Weights of a small GPT-style language model, trained from scratch on English Wikipedia.
Architecture: RMSNorm before and after each block, tied embeddings.
MLP neurons of a small language model. Each row is named by its layer, matrix (gate and up: input weights) and neuron, and shows model dimensions 176-303. Each number is 128 + 24 x the weight over its row's rms, rounded and kept within 0 to 255. A neuron's up and down rows have the sign that makes its largest values positive.
After each neuron's rows, "fires in" lists the words (lower case) most often at its 100 highest values on Wikipedia text that the model never trained on; "fires on" lists the tokens most often at its 100 highest values on Wikipedia text that the model never trained on.

L3.gate196 [144 156 178 133  78 150 163 118 156 139  92 126 108 115 143 129 152  67 144 170 124 101 141 167 124 125 138 133 131 146 113 105 119 141 118 158  48 106 113 112 110  93 146 145 135 134 122 131 148 119 149 104 134 101 143 151 167 143 112 135 101 150 157 119 165 111 138 101 144 153 115 167 118 137 149 133  88  80 138  97 173 121 143 112 138 164 158  95 144 155 131 114 114 108 116  72  96 130 111 145 117 153 129 151 153 148 112  96 117  67 167 160 128 110 104 117 124 144  85 149 152 155 125 136 139 150 162 121]
L3.up196 [142 107 160 115 122 156 177 147 105 112 174 124 131  78 116  90  72 110 152 138 131 117 103 112 113 132 161 152 105 124 143 132  84 130 145  95 159 145 101 116 117 148 168  74 146 135 120 130  83  91  94 150 148 116 118 139 157 148 157 146 101 123 164 166 118 129 126  91 125 171 114 128 118 151 120 181  96 141 188 114 123 108 126 114 142 139  79 140 137 110 112 137 126 129 112 149 145 156 141 184 166 132 122 185 159  93 122 128  96 141 164 117 169 128 110 120 129 120 122 145 125 123  75 131 130 140 123 115]
fires in: "both", "all", "only", "united", "now", "already"
fires on: " both", " All", " only", " United", " now"

L3.gate300 [134 135 115 115 157 158 115  95 104 132 124 163 120 123 147 109 122 113 154 115 132 123 136 147 189 148 152 158 105 136 143 151 112 110 121 127 158  96 154 134 117 155 157 163  58 148 148 126 128 123  67 103 167 104 120 124 111 112  71 146  96 150 140  93  88  97 104 107 114 179 118 139 148 128 109 151 112 160 142  78 123 106 130 139 153 110 153 142  73 165 170 126 118 153 125 123  97 113 136 121 113 159  97 143 131 104 158 168 107 139 115 160 130 177 116 140 134 133 164 159 116 107 141 139 128 133 118 103]
L3.up300 [163 136 140  98 128 106 152 150 174 144  81 125 115 137 146 111  78  99 172 121 105 157 161 130 132 123 114 165  97  96 144 100  94 113  66 135 124 101 144 127 155 116 141 163  85  94 144 128 144 134 155  99 132 119 119 109 136 123 109 147  57 117 121 148 107  97 137  86 147 130 130 135 149 115 118 163 128 145 128 106 100 147 106 157 165 113 123 102  95 156 111 151 123 114 127  98 102 135 140 145 146 140 122 121 140 114 118  95 114  88 100 127 144 179 147 123 127 114 136 130 111 105 102 160 102  99 126 101]
fires in: "as", "with", "category"
fires on: " as", " with", " category"

L2.gate750 [159 146 112 121 130 128 180 157 103 126 116 141 106 146 139  83 158 115 126 137 144 160 186 112 107 122 161  94 112 119 106 110  97 173  86 180 150 106 126  80 167  77 130 135  86 158 108 116 116 155 140 100  99 144 132 122 117 140  90 131 113  86 190 185 101 135  97 151 151 122 140 143 138 135 133 115 140 150 167  68 122 150 125 113 145 133 144 136 125 153 138 173 122 117 144 104 118 104 141  92 111 120  79  87  63 140 136 153 117 137 101 116 106 148 123 163 135 170 122 131 160  84 128 123 164 130 115 111]
L2.up750 [114 107 147  80 131 132 137 113 185 118 128  99  75 113 134  67 127  76 126 112 149 158 151 146 127 114 116 157 134 129 115 129 161  94 108 118 143 162  90 116 148 157 140  92 164 118 105 120 140 122 106 153 161 107 145 122 145 106 121 109 131  92 120 161 171 101 114 167 151 123 126 129 131 136 105 104 122 148 102 135 126 148 143 136 116 113 140  93 105 117  93 111 148 140 115 142 145 105 121  95 141 111 152 136 139 138 120 104 110 113 117 151 125 158  84 121 118 146 120 125 124 114  80 121 127 145 123 137]
fires in: "their", "criminal", "islam", "super", "judge"
fires on: " their", " Super", " Islam", " Joe", " Ali", " Jud"

L2.gate263 [130 142 133 111  76 138 127 150 145 127 151 117 116 121  92  97 142  95 141 121  81 114 146 168 126 137 107 165 144 155 148 126 104 136 108 131 132 111 134 108 123 150  91 163 133 115 157 149 100 125 141 141 148 129 111 123 139 132  90 160 178 103  94 125 134 119 111 124 124 153 140 146 157  81 150 114  90  90  82 126 123 171 107  95 105 140 144 112 134 153 123 146  87  90 152 115 133  81  95 146 143 155 173 132 108  87 146 108 141 117 151 168  99 104  91 143 120 106 106  84 132 114 115 124 141 133 110 128]
L2.up263 [101 106 103 156  81 136 118 160 120 103 116  69 167 146 134 109 156  58 114 118 108 146 167 163 132 135 127 135 119 119 164 146 117  58 138 150 112  97 145 114 134 126 155 154 100 130 123  93  98 135 110  92 156 153 107 135 101 133 124 118 150  86 107 121 121 105 119 146  98 147 156 102 128 120  88 122 171 142 139 164 118 119 130 159 114 106 125 131 125 148  86 134 122 105 134 133  97 143 164 176 113 119 133 100 132 152 157 123  92 142 107 125  97 145 106 155 131 155 146 151  90 155 114 144 121 102 103 102]
fires in: "film", "community", "as", "regional", "forms"
fires on: " film", " community", " as", " Regional", "ures", " forms"

L3.gate476 [106 173 116 145 112 107 123 147 118  89 147 140 161 128 134 115 165 120 105 174 169 121 163 144  82  98 119 118 136 175 159 109 116 147 120 116 141 153 132 128 150 132 187 133 145 121  90 137 127 113  99  98 120 124 134 112  93 141  75 103 122 131 103 154  86 121 121 121 155 140 104 141 129 140 103 193 128 156 111 123 139 122 137  83 117 158 137  75  91 142 112 165 100 116 138 130 115 121 104 157 113 130 121 121 134 129  97 131 188  76 104  82 156  92 161 162 147 131 145 138 157  75  98 104 155 116 139  89]
L3.up476 [104  93 127 121 142 112 139 125  85 161  91 143 152 127 124 130 140 119 135 105 142 147 116 168 159  82 128 136 131 143 119 206 129 150 119 100 141 118 131 120 116 145 122 140 161 127 102 137 178 146 105 120 143  85 135 118  87 141 106 124 110 100 106  78 165 179 102 166 133 131 154 139  81  82 131 179 144 154 141 187 103 157 153 131 153 123 124  80 123 123 149 138 117 103 128 175 105 140 160 206  83 129 118 165 161 146 114 151 137 124 110 135 123 111 148  99 149  98 116 179 102 120 132 126 107 119 132  81]
fires in: "i", "if", "ida"
fires on: " I", "w"

L2.gate562 [170 101 124 113 121 111 117 113 142  96 173 137 163 176 150 114 138 137 155 144 123 124  96  88 139  74 135 152 116 187 123  93 174 143 125  90 132 140 138 139 102 135 166 159 104 118  91  71  86 161 127 110 132 164 154 131  99 148 110 159 141 104 135 166 177 134 156 119 134 115 138  81 110 117 132 124 103 100 157  82 166 111 137 125 108 123  96 160  95 131 141 117 126 111 112 173 142 120 111 103 130  94 116 136  91 106 153 155 114  94 142 132 123 123 126  91 155 168 152 125 118 119 108 111 115 107 151 100]
L2.up562 [ 99 141 141 143 139 125 146 144 142 137  98 129 162 155 110 159 153 152 127 126 135 134 112 135 131 127 152  95 117 134 127 132 138 127 144 126 108 110  69 125 134 135 137 142  69  71 118 163 161 127 146 124 148 119 124 138 122 121 162 142 150 149 170 108  65 139 112 111 149 111 154 144 145 181 109 153 170 146 104  88 134 107 126 126 128 130 120 126 117 103 108 145  93  93 141 137 136 135 111 144  94 138 117 139 147 166 131 169 135 124 133  70 136 146  95 126 106 124 104  93 130 121 121  84 144 153 171 127]
fires in: "that", "the"
fires on: " that", " the"

L2.gate293 [156 157 129  95 117  87 132 124 143 105 124 173 114 127 104 127 153 118 141 125 138 130 161 158 122 132 112 109 137 167 135 131 128 112 135 118 105 100 115 159 121 134 118 108 130 172 104 148 114 151 132 121 124 130  72  86  96 157 127 117  93 103 153 186 119 154 143 140 152 153 106 142 148 149 143  98 160  97 115 109 130 135 152  91 148 123 126 112 187 148 145 131 128  99 108 153 143 102 143 148 138 109  91 146 131 120 114 125 136 157 159 139 110 133 101  45 142 109 182 164 129 111  84 104 128 106 116  96]
L2.up293 [151 120 111 126 114 114 135 125 120 107 105  93  60 129 146 177 132 133 127 125 148 128 130  82 125 110 122 133 174 155 128 150 125 115 136 107 121  81 143 149 122 130 153 158 130 123 106 107 128 122 141 167 113 111 137 119 147 119 151 125 107 120 167 141 119 167 140 139 154 114 113 124 117 100 101 136 129  85  92 123 121 119 140 138 109  82  86 120 140 156  87 152 143  98 131 151 109  97 117 143  86 120 135 143 127 136 139 121 165 153 113 170 130 118 149 101 112 142 136 182 166 150 155 129  40 139 108 141]
fires in: "the", "a", "these"
fires on: " The", " A", " These", "A"

L3.gate674 [111 106 155 113 122 107  93 155  96 118 100 170 150 102  83 161 167  87  96 137 131 137 123 128 106 152 132 139 113 153 153 149 183 143 141 147 122 106 144 109 120 101 142 148 122  90 128 144  98 155 107  95 107 126 139 128  83 143 114 170  82 143 152 106 153 114 119 140 134  92  97 140 139 137 132 114 110 148 102 153 137 119  96 117 114 122 112 132 104 147  68 152  88 167 155 160 141 107 138 153 151 161 108 166 154 135 110 108  82 121 109 106 140 150 114 118 136 128  97 116 108 147 115 139 117 137 142 140]
L3.up674 [163 105 113 176 145  98 128 145 122 176 146 151 136 142 142 142 168  98 106  79 161  85 104 128 121 163  81 143 128  99  83 128 139 118 120 118 150 117 120 124 103 112 174 112 134 135 175 104 127 142 117  94 135 101 129 150 125 127 151 172 107 152  92  80 130 135 142 135 127 122 138 116 132 165  94 127 155 135 119 148 141 134 143 110 100 126 123 122 122 142 190  93 151 132 112 163 141 124 117  97  99 127 114 167 148 154 120 150 115 114 182 126 110 118  90  60  89 144  88 131 125 139  79 119 166 116 109 126]
fires in: "to"
fires on: " to"

L2.gate369 [108 131 142 137 134 135 156 123  97 128 114 130 124 161  84 105 161 105 101 127 154 131 164  68 184 118 109 113  73 186 155 103 129  99 105  92 159 128 137 119 162  76 136 133 123 135 128 167 114 115 135 148  82 166 121 131 101 142 138 158 132 145 141 107 129 145 129 149 133 164 119 155 142 131  79 115 114 156  95 130  88 143 110 126 148 141 146 157 145 171 128 100 121 128 153 129 166 162 116 128  76 114  98 109 141 138 101  55 116 148 105  69 142 130 160 110 111 139 127 130 133 150 156 105 133 145 144 139]
L2.up369 [123 129 184 164 156 164 109 113 134 162 133 123 131 141  87 160  71 140  88 103 130 155  95 137  78 111 110 154 137 141 112 103 100 121 108 142 105 113 115 119 136 134 206 115 121 162 109 125 135 127  97 157  70 123 101 159 100 171 102 147 122 122 131 136 135 116 104 151 163 158 137 105 119 130 131 119 188 167 141 146  90 126 126 105 155 141 129 134 150 136 108 133  96 128 103 135 113 119 142 111 120 153 110 119 115 154 134 108 152 157 145 138 149 121 128 110 141 157  85  94  88  78 166 142 101  70 113 154]
fires in: "to"
fires on: " to"

L8.gate133 [ 88 145  94 119 122 147 122 107 133 113 144  99  92 159 104 130 121 138  96 174 133 145 170 134 137 107 128 136  95 159 145 160  89 123  90 186 181 120 115 130  87 159  91 118 149 118 144 144 133 125 131 131 130 159 125 127 153 136 126  90 150  97 174 143 162 179 124 155 142 101 142 106 138 126 103 137 118 159  96  80 129  88 121 134 135 140 145 134 105 108 142 132 125 109  92 111 110 153  70 119 148 123 158 146 111 107 115 125 117 137 141 129 125 112 157 100 155 119 113  76 110 167  78 136 163 143 144 150]
L8.up133 [ 95 155 112  94 124 111 119 109 119 110 135  99 149 137 153 126 135 166 133 151 113 119 100 136 119 127 115  69 172 110 151 133 109 109 125 123 145 140 115 159 113 150 145 105 129 134 130 133 125 113 116 118 116 114 114 167 156 142  90 130 144 136 137 124  99 148  62 133 149 150 126 123 144 155 124 132 141 159 135 109 130  71 113 134 141 196 132 184 114 112 103 112 107 175 117 113 147 124 151  96 117 137 127 122 173 123 135 135 155 159 146 104 103 127 106 138 130 147 133 121 122 142 127 132 147 133 162 154]
fires in: "that", "because"
fires on: " that", " because"

L2.gate49 [ 97 118 157 101 104 125 134 159 130  47 160  96 160 126  97 135 104 122 113 116  91 127 181 117 138 110 154 162 136 149 147 142 120 151  81 139  96  89 146 173 152 116 144 140 138 124 164 153 146 128 121 107 124 112 145 113  74 112 181 143 151 150 148 126  70 112 140 153 132 131  93 159 167 112 137 138 120 103  97 119 152 123 165 110 118 128 145 105 136  97 119 118 134 159 122 108 128  92 120 165 108 146 112 107  92 163  92 141 130 100 112 112 164 100 138  89 120 146 110  93 124 110 148 131 115 134 163 153]
L2.up49 [133  85 139 161 154 132 121  78 128  91 126 113 123 168 153 106 119 137 145  93 124 119 154 161 103 142  80 131 129 161 130 148 143 170 123 112 159 112 114 170 155 107 137 141 124 130 135 137 140 122 122 110 136  62 148 111 110 152 116 147  96 141 145 177 148 120 111 143  80  94 126  82 157 131 152 162  88 117 125 131 119 119 108 120 134 111 143 164 126 153 158 123  96 173 114 144 132 123 172 111 115 140 134 152  79 152  91 109 103 102 120 135 131  97 114  88 126  88  96 132 147 121 136 133  97 117 141 161]
fires in: "many", "various", "different", "modern", "major"
fires on: " many", " various", " different", " modern", " major", " great"

L8.gate682 [153 124 140  89 108 158 155 126 125 107 125 108 126 142  96 136 156 118 110 120 118 159 102 161 114 109 147 120  94 111 162 165 115 105 183 115 144 105 104 102 114 167 166 101 115  96  83 164 148  95 117 119  98 140  88 156 152 120 152 153 105 103 152  76 122 127 108 136 102 140 167 135 100  64 143 117  91 156 141 116 151 146  86 126  84 134 118 141 151  98 109 123 150 118 140 127 198 155 119 166 140 139 145 137 112 141 208 142 115 137 134 147 107 164 128 134 118 111 135 111 104 150 129 137 131 144 113 100]
L8.up682 [145 116 145  76 140 129 129 121 133 124 109 118 124 117 109 134 151 131 119 126 101 112 122 130 130 102  89 123 133 149 108  96 124  90 137 100 158 123 133 133 101 128 122 136 118 148 118 152 192 106 163 118 184  94 150 148 120 122 101 118 117 123 156 120 124 139 121  96 127 138 128 141 131 115 134  93 126 161 123 124 126 133 167  92 166 165 118 122 160 142 137 126 104 122 146 100 164 131  96 129 150 135 161 141 138 130 105 132 149 122 125 107  83 128 162 117 129  93 145 142 108  96 108  94 120  93 156 135]
fires in: "the", "s", "his", "at"
fires on: " the", "'s", " his", " at"

L3.gate688 [148 136 137 161 158 136 165 132 185 158 132 147 188 165 129 145 119 113 122 102 125 120 126 128 156  89 111 106 131 122  74  65 103 192 144 114 143 116 138 141 109 144 145 131 133 115 130  87 112 124  76 110 110 132 109 175 144 136 110 171 156 134 142 118 118 124 132 131 145 141 112 138 130 134 135  95 101 137 141 133 149 175 129 141  73 140 152 156 165 107  92 141 104 120 103 118 148 130 117 135 137 148  94 101  87 117 182 195 127 149 144 134 109 107 147  97 125 147 153 105 109 133  98 113 127 160 145 106]
L3.up688 [118  81 115  99 124 100 109 128 161 120 141 125 126 187 121 109 102 137 170  84 135 138  97 127 125 172 121  97 110 120 142 153 133 147 117 127 198 119 127 105 107 162  91 129 122 113 157 112 147 117  97 106 148  88 151 119 127  89 117 103 110 125 155 154 146 150 111 120 110 127 130 116 107 105 157 165 181 135 126 132 160 163 172 128 148 150 111  80  85 106 117 138 113 159 139 168 123 131 109 138  95 112 169 155 153 135 128 109 129 103 128 136 105 110 120 144 156 132 164 104 110 159 157 140 101 148 135 142]
fires in: "its", "their", "his"
fires on: " its", " their", " his"

L3.gate562 [138 145 120 116 135 103 150 102  72  72 149 124  77 113 133 151 103 144 155 120 106  94 114 146 152 134 114  78  98 140  92 157 108 138 137  96 105 131 122 163 119 141 122 133  63 143 114 121 105 145 118 121 188 151 105 133 201 136  98 123 121 133 132 146 136 112 131 147 164 161 153 135 131 150 129 143 121 122 187 129 159 119 159 114 112 169 134 140 140 150 113  70  83 145 105 135 100 118 138 105 121 134 112 105 131 117  98 145 126 118 141 102 150 151 149  73 144  92 101 128 113 115 149 135 102 129 139 119]
L3.up562 [138 113 141 138 136 177 124 122 148 144  90 154 164 120 117  74 111 123 128 128 110 128 145  97  81 103 120 154 157 150  97 101 144 104 148  98 125 119 117 133  62  76 146 111 129 121  88 142 104 138 146 144 140 118 131 170 131 130 140 159 103  87 144 144 186 130 127 129 130 115  94 123 130 157  77 132 132 123 161 151 143  83 119 124 152 113 180 143 133  86 116 143 145 127 154 102 145 133 152 164 126 121 136 136 112 158 135 121 138 128 124 123  98 106  84 128 174 141 107 137  92 185 141 116  90 126 112 123]
fires in: "de", "american", "ex"
fires on: " de", " ex", "De", " ev", "American"

L5.gate517 [148 136 133 115 138 109 133 134 124 119 124 126 125 143 165  97 132 121 143 113 176 144 134 146 114 100 102 141 117  96  80  86 116 115 128 163 125 131 118 145 128 124 141 167 119 150 116  96 141 120 142  96 110  89 130 111 180 111 172 145  92 114 135 152 126  86 193 154 154 155 127  93 156 139 121 112  97  87 118 147 125  74 109 145 175 115 141  82 101  93 126 150 128  91  96 125 113 149 160 179 134 164 174 144 113 165 131 148 135 108 125 132 131 115 111 120 155 142 120 136 136 136 106 156 138 113 143  99]
L5.up517 [126 102 186 130 110 125 144 108 109 144 134 103 119 120 116 130 119 162 173 133 151 138 150 139  88  97 138 140 153 107  95 124 120 128 116 105 148 152 151 136  89 116 162 144 134 128  96 118 125 117 131  97 142  90 130 134 134 132 142 137 115 120 172 161 157 101 146 134 146 150 109  66  91 130 135 134 116  87 117 123 122  96 162 145 146 144 169 101 117 145 176 126 125 130 100 122 112 133 163 167 103 123 176 167 134 166 112 154 158 101 129 136 120 100 142 155 137 157 132 136 105 138 107 169 162 125 168 116]
fires in: "0", "4", "italy", "120"
fires on: "0", "4", " Italy"

L8.gate380 [158 113 134 133 130 161 148 134 114 100 101 120  94 166 153 117 127 122 145 129 165 172 141 128 111  99 127 106 179 118 132 150 114  92 140  99  76  82 136 124 138 130 140 103 152  91 172 118 135 108 128 115 117  93 130 135 138 133 110 137  85  98 137 102 155 125 124  96 149 112 116 131 144 111  97 120 129 135 139 138 131 143 153 117 156 181 149 110 124 128 147 127 137 177 124  95 165 123 119 185 106  87 120 116 108 131 129 142 152 130 106 121 155 124 105 143 119 115 129 138 101 120 113  93 141 122 152 111]
L8.up380 [ 86 139 154 179 121 152 126 127 126 136 121 138 123 125 125 116 145 124 102  71  91 162 157 132 140 129 157 121 140 124 101 106 148 154 110 142  85 124 142 143 101 174 107 150 105 143 139 168 197 143 147  99 133 124 116 149 118 149 143 105 142 109  59 134 132 156 105 116 120 108 130 123 152 117  99 145 116 106 141 107 163 102 138 135 126  83  87 160  96 164 126 109 147 130 133 128 110 157 102 141  98 177 123 130 107 147  84 113 133 144 107 139 186 120 120 154 111 149 152 118 110 123 134 166  95 149 148 148]
fires in: "known", "such", "served", "worked", "working"
fires on: " known", " such", " served", " worked", " working", "ed"

L8.gate356 [126  95 116 131 154 126 174  83 128 142 166 106 105 122 116 156 135 142 103 120 142 129 118  90 107 122 142 125 116 190 118 103 110 166 172 119 164 117  90 157 102 100 162 178 174 169 133 110 123 116 143 150 101 176 135 153 115 151  72  65 104 142 191 180 122 135 121 110 168 125 118 135 141 111 148 151 149 104 106 126 122 133  85 142 114 119 152 102 155 121 143  97 126 132 144 113 108 144 126 118  88 156 121 141 168 150 124 106 118 126  93 123 111 162 156 108 100  70 162 138 125 125 106 116 126 165 120 117]
L8.up356 [120 135 140 147 112 112 134  86 173 105 145 118  94  84 135 166 148  87 158 138 109 140 132 131 122 132 134 167 109 156 137 138  97 138 124 118  68 154 102 154  88 143 147 148 147  96 173 134  97 115 122 146 153  93 129 124 112 131  99 135 138  91 155 178 156  96 122 127 111 145 153 157 133 160 150 174 143 138 129 137 117 148 153  87 130 109 159 160 124 137 158 149 117 130 107 117 119 127 132 132 137 135 144  70 192 158 177  84 136 147  98 132 118 135 140 126 129 143 141 107 120 152 124 153 146 162 134 117]
fires in: "a"
fires on: " a", " R", " G", "A"

L2.gate467 [132 127 118  96 175 150 118  82  89 111 199  96 113 121 131 145 123 136 129 135  95 147  90 152 117 166 182  92 124 130 107 104 146  80 111 115 119 134 133 114 115 136 119 138 103 101 126 106  86 127 111 133 148 119 146 153 130 110 125 111 122 132 113 115 116 142 105  79 111 144 140 144 112 165 143 106  99 112 105 109 105 157 125 111 163 137 110 116 128  86 131 120 140 131 193 142 124  82 160  93 162 142 143 135  82  97 152  71 107 151 162  99 114 120 175 119 158  88  92 128 154 116  76 142 102 141 150 112]
L2.up467 [137 167 119 186 131 120 108 134 132 142  97  99 154 145 126 140 133 124 144 163 106 155 118 134  97  97 130 151 152 130 130 185 139 153 186  99 131 171 108  99  88 161  88 122 113  88 125 132 126 129 125 111 174 133  88 147 159 129 173 124 125 115 162 146  97 111 100 158 109 140 118 126 125 134 132  97 112 138 135 165 178 101 127 150 139 115 155 107 141 142 119 151 134 134  97 137 141 156 156 149 150 110 132  87 129 145 126 114 149  80  81 141 116 121 156 131  95 137 126 157  97 145 122 181 139 144 155 110]
fires in: "season", "j", "jürgen", "jiang"
fires on: " J", " season"

L2.gate286 [156  89 115  87 149 109 146  99 114 106 124 124 128 132 103 172  99  66 147 133  84  91 170 159 145 135 143 134 110 174 142 112 120 158  84  78 108 122 102 111 161 138  98 103 105 156 112 159 138  69  83  93 128 121 145 127 107 176  97 129 173  93 123 181 101 153 114 158 146 124 167  89 113 115 124 179 106  99 111  90 134 125 184 117 135  94 137 128 141  97 117 125 152 100  91 100  95 138 145 126 135 138 145 195 148  91 129 126 102 173 121 129 145 150 109  92 133 118 131 174 143 119  87 107 126 144 133 130]
L2.up286 [109  83  91 134 128 124 124 173  88 125 115 119 123 127  77 118 105 113  88  94 142 107 131 139 116 144 154 166 137 135 128 133 177 127 167 130 108  87 123 123 120 124 105 137  87 149 112 103 120 131 131 133 108 139 113 130 142 106 145 119 115 107 180  86 106 168 120 161 127 168 162 100 162 106 166 127 176 139  99 105 143 172 179 101 117 148 138 123 120 120  85 157 135  50 125 104 154 116 119  74 180 136 107  93 104 133 137 120 116 124 105 130 141  93 115 119 153 140 141 103 144 119 138 123 155  80  83 121]
fires in: "the"
fires on: " The", "The", " the"

L8.gate398 [111 175 146 159 127 105 130 134 151 108 109 108 162 135 111 145 124 134  95 147 115  88 123 182 124  80  94 133 121 122 103 152 128  88 132 142 132 157  91 113 116  91 159 101 141  88 103 191 163 104 118 173 135 163 115  94 107 111  87 126 168 122 131 127 132 139 131 114 140  98 139 135 128 114 118 154 161 119 140 161 162 160 112 162 143 108 143 113  96 141 101 163  83 116 120 122 184 148 147 156 131 154 133 156 160 119 139 125 139 121 137 150 143 162  90 175 142 125 123 128 132 110 130 133 149 163 147 102]
L8.up398 [100 146 117 103 110 115 102 176 145 107 147 135 106 149  62 188 132 157 128 107 158 167 102 124 104 109 122  89 144 158 139 144 105 137 143 145 152 155 157 125 136 162 138 110 103 135 151 149 134  77 104 147 157 106 186 112 107 126 128 102 108 106 158 126 148 137 117 106 122  80 133 116  97  70 116 192 145 100 164 125 110 128 110 117 174 161 113 123 139 112 116 140 104 106 183 124 158 159 162 147 126 138 125 126 124  95 134 111 109 115 136 107 177 137 151 107 164 153 160 104 106 152 138 116  87 116 139 119]
fires in: "i", "not", "t", "never", "to"
fires on: " I", " not", "'t", " we", " never", " to"

L3.gate459 [ 98 170 162  90 126 102 122 139 121 155  98 123  87 164 156 115 136 107 116 119 127 122 136 129 103 139 130 117  83 155 119 140 133 175  75 144 152 118 134 105 137 133 154  77 111  82 113 133 106 123  74 142 139 163 119 102 135 131 110 112 110 157 133 113 139 182 131 107 135  95 135 144 122 159 116 124 130 112  93 141 136 179 105 128  94 114 139 106 154 113  90 167 130 102 129 117 136 166 158 130 133 136 108 103  91 140 130 137 123 112 125 159 139 150 103 159 158 133  96 115  68 104  98 164 146 145 107  98]
L3.up459 [113 121 137 170 126 111 116  98 130 171 164 118 123 152 151 137 133 124 117 149 133 130 106 156 156 151 164 122 120 151 138 120 113 138 129 105  79 100 127 141 196 155  86 144 128  81 149 138 140 156 139 147 148 160  99 119 113 124 124 152 173 102 107 162 134 140 141 134 132 157 126 159 124 144 121  66 129 133 150 135 103 147 118 173 128 150 156 165  99 133 138  91  93 115 110 135 124 128 165 149 130  60 106  93 119 147 114  88 150 135 105 142  96 125 159  65  76 106 158 111  86 142 147 110 124 161 161 157]
fires in: "season", "mf", "sports", "athletic", "play", "boys"
fires on: " play", " MF", " season", " Athletic", " Sport", " Sports"

L5.gate3 [139 172 136 170  71 117 161 127  99 174  98 181 131 109 177 108 125 169 152 130 134 120 106 106 133 120 147 102  87 147  81  91 137 124 152 127 124 134  98 138 125 122 129 123  79 111 103 105 111 128 167 147 153 150 103 140 142 147 113 147 143  98 141 137 136 126 111  94 138 125  93 115 168 112 125 111  48 153 147 103 120 126  78 119 113 107 120  99 136 143 132 108 121 136 151 175 108 196 150 124 147 119 117 139 114 131 113 121 113 108  89 110 186  84 135 126  91  70 126 119 140 125 161 101 119 138 131 119]
L5.up3 [161 133 123 111 125 114 149 122 122 154 143 116 192  99 124 159 176 101 104 149 167 108 107 179 102 125 164 110  94 135 146 131 138 129 164 134  99 111 154 140 173 124 147 167 149 145 119 120 127 120 166 114 131 105 118 113 164 130 138  99 118 121 112 112 152 148 132 107 106 134 109 142 130 153 134 143 159 116 155 157 121 139 137 143 129  95 114  91 147 116 103 144 150 126 137  84  79 171 130  99 110 116 125 130 122 101 106 155 150  89 114  99 133 158 118 109 133  93 116 111 159 124 146 120 110 137 173 118]
fires in: "n", "to", "ft", "households", "children"
fires on: "°N", "″N", " to", " ft", " gr", " households"

L5.gate670 [149 117 131 122 165 102 159  93 110 120  89 137 136  90 127  85 141 167 105 125 115 133 107 123 121 120 150 135 127 145 109 102 132 120 141 122 145  92 132 174  91 111 149 151 138 109  97 131 126 149 148 139 119 140  83 148 124 119 158 145 102 167 147 105 143 103 143  99 128 137  75 153 125 155  92 115 108 153 116 129 108 132 106 115  94 143 170 180 137 121 101 129 125 131 173 113 121 115 166 112 110 152 125 142  97 115 131 108 126 147  97 171  91 155 145 129 104  90 112 140 143  99 150 148 110 134 158 158]
L5.up670 [145 153 122 155 141  86 150  55 103 124 120 148 156 114 151 121 155 168 153 117 165 132 146 150 151 105 128 138 159 119 125 113 134 135 151 156 137 150 138 188 128 118 159 156 150  99 109 147 114 141 123 160  94 167 160 169 114 110 144 174  87 112 128 135 109 112 159 118 152 163 115 164 102 143 100 137 117 124  98 147  92  96  87  86 112 135 127 171 125  93 127 141 143 120 134 107 105 113 176 107 120 153 158 142 127 101 122 122 147 159 110 146 100 127  72 118 125 136  91 180 170 123 154 129 127 140 146 140]
fires in: "a"
fires on: " a"